Weights of a small GPT-style language model, trained from scratch on English Wikipedia.
Size: 11 layers, width 640, MLP 1728 SwiGLU, vocabulary 8192.
Architecture: rotary positions, no biases in attention or MLP.
Training: a variant of Muon for these matrices, 567M tokens, 8658 steps.
MLP neurons of a small language model. Each row is named by its layer, matrix (down: output weights) and neuron, and shows model dimensions 304-431. Each number is 128 + 32 x the weight over its row's rms, rounded and kept within 0 to 255. Numbers have three digits each. A neuron's up and down rows have the sign that makes its largest values positive.
After each neuron's rows, "fires before" lists the tokens most often just after its 100 highest values on Wikipedia text that the model never trained on.

L7.down1210:116132132137093125093124171149147103134162115146105208126135154100133129132120125128169073092161145176130186123139115134083095084109127102125094158134151093101097114161059111108056181115083157126112136166171126109132084155109089156191181162119133136092189104116125085113106096142139175115142111163147061088175127169093150120184154181142132056129181125116149087108156114164142121140138
fires before: " |", ";", "0", " 0", ".", " 2"

L8.down1474:133136168133174195157155045151141172106147093085151140146160078147135154170141151112175167117130145063126153075129105136138178201157110153126139097155161117119142120152110120100078152156151091154190128155104151099123119117166180083139113131113176160162137116069109132079116112165180129120123209079110174075200080081159103104127165111181145113128053112107101105115114165109036161071122
fires before: "\n", " 00"

L8.down1235:164135172123102162129109124101109147093154184121175084076179151130125153134085189183181131111122140192161146148155106065111121164099130093150152139122112152113120089158064086138185097106185141148074089153142102161124158161148173180134148159187185071085162152099156156138130135117157139124174107083137096146147109105180148148120127148131095065109172092143141130134142102112170131130136
fires before: " |", ")", ",", "\n"

L5.down1549:149134142131122112123167092169106112069155059134148102160149129101124127113113072153128145150068175095099126141175114103164125130086167168140141126083092128106109127124103136148103144115181164181120110150193159127137133088132078146106121061162161122134130128137135126103094165149103150090133132087140162111081151104120097140065096069112107104117154154182106108145146167114175121148123
fires before: "=", "\n"

L5.down1331:119173150139113093154111143092093173121196181111174074123137132125137083146143150124153134182155166105112098117124138085123111137126086184155160149196128184152160121122164142163146139129114087101102136125148158130096097117061154095159151099148108137137183149136169132135178122131154103117114100128120092163069189140143092077114082105183119101165093110138098165130094141170136173126089
fires before: "=", " a"

L7.down1222:169156149174098081106081160095155132153085149165114196119130132184155090133169086192138126209189138129108099151112159143113137133138082138131140180116121138141148116110149139093131110127131102073157171123123095127151097132139160105124130164125116151168175122087082116097126122124090147134168104075106104119116146150121132135156095095165150079086120121144121102141152107109165168099160
fires before: "="

L8.down1485:164137177073122168117087123131134151115141113133161144118095168137130153015102153167113141157159156104156186080141090135133117107121169150125097117141147138101108147174104144111130145183201153177114111144160200175122144110129081173131112099166095143097162123098144129140090120174092149112140097085140116169149101132128128130110115109153149110115083133137128054100121143146161180119151
fires before: " |", "=", " and", "s", "\n"

L7.down1074:063123077109113113104045100066144134127183133118110144121105162086120105197141113102124138095120078136132120165142125158121113089080142157092143071160167151099160154035103117102112128100141108142175132178125110170153177156178120169124106127100088158131056110134134126134133188151113148132138099206076151160112148135127095156131121129114147079118153137103136124154196116111170103208118
fires before: "-"

L8.down1098:134023122109158126177133096132151185123135097091179120165083171110146123150077126100139145155124214158114142145150164112185109125126111079152116115118155084112146093103169150151135125139170075099165134178178113108174110123107104163097169179084182141097111149131134102151071093079132162122143152157082149077121168129081114126082126150090123106095121123097140112096141169139110096139182
fires before: "-", "Best", "29", "19"

L5.down487:115096170175152106134109130123108120077080132125102094171123134147094154102133094126108131126142129141156158080115144145093138161134108117154152110104138097102097114140104130125102110143144128107085121082131215128106094120112096110092126088126166142136138091147154111071147149164138149147134164187098182096146203120078078129160144114114132083119132118133134116133157172106143082120136
fires before: "=", "\n", " in", "ati", "\n\n"

L7.down331:118087133102171147171137174110103168098102115108137091158200122055122171172136148148144146138120233167105113200090070130123114097139132096134132177103125143124070099081100136209101138099165155172123130127084176131128143162143098126104129131158054127163126152093080125109118136117164134125173111119084134145134122136101146126098123169094094146105091143184114114159130132097105149109178
fires before: " |", "\n", ".", " and", "\n\n", " income"

L8.down263:126120145150152115117115082142150105158099096111139094149115161160080157104143138123093067105097118124183088139108141183150124097195106104094200154086220165119173144138070129124142098158174106139116146093152153133137118010134100061134145122089128180169153129125122074176129067123154141100162101059120156138082098075111180198120126185081111151105144100165191145079099144133122148155136
fires before: "-", " ft", "9", "2"

L7.down1307:140149130115115132144118151158148165114090177124149171175146129124175139118112143109183172096113158140131163074137046164094118138164101118100187139138095193100134144130180158141048100186108119164119133108092152147121119113178154138157116116082093092126134072150205129071144100084111168086182146146101138109124099163076092164127122126140147135118082126064128133147140128149126117139172
fires before: "\n", "\n\n", "-"

L8.down914:128218063119159117070156167118139128141113095172168151087137159125126148131107106120108139130152131189127141097233143148148165153127131109146219074139079148169121096170111109086131119168170097171078125173116083131115154155139144124122143070159158118088116160142151138082131146062104141105162155105108168083196121136119076102136096098098124127100114096151126114103106134084154142158064
fires before: ",", "–", ".", " |"

L5.down1308:077124120116100134127085130198134139162127148108106106206128190100163142147126139162182093149125156116084131100089070075139136139130170144144111096140148137146134119173168098150127159117131183135124103082077172127098107156113102060157197161088152125130156143127152151121109110120106132189092166126207095133053129153163216094100086184132104122191122107154089109209117091121137138204084
fires before: " the", " a", " an", " App"

L5.down1602:143128100153158157165081133084162120095134087154091136121147085141141133136099110140120140102149065164115132118190114130164078097135103104149157081159154135140111093184094109100120106128119069101171116165211165143139160117121088162107098120080117103123081107127113101147107129069168133147134106187095176080196124117179088094110126161068125118132121129167159123146116134181119093133147
fires before: "-", " |"

L7.down1683:127108132130108203114172193115126176094111141109111120126147146098166043144142137147178102087084107086127182121097096115128143150097134143191166124175169089130109180159106117066105141135114159131121081190158157151124101148153120146145131058106103092079187135154154121118139112145189187122115126107108108109183099131161165108147140112162105079121076139181171068087075140076163154134085
fires before: " |", ".", ",", "–", " years"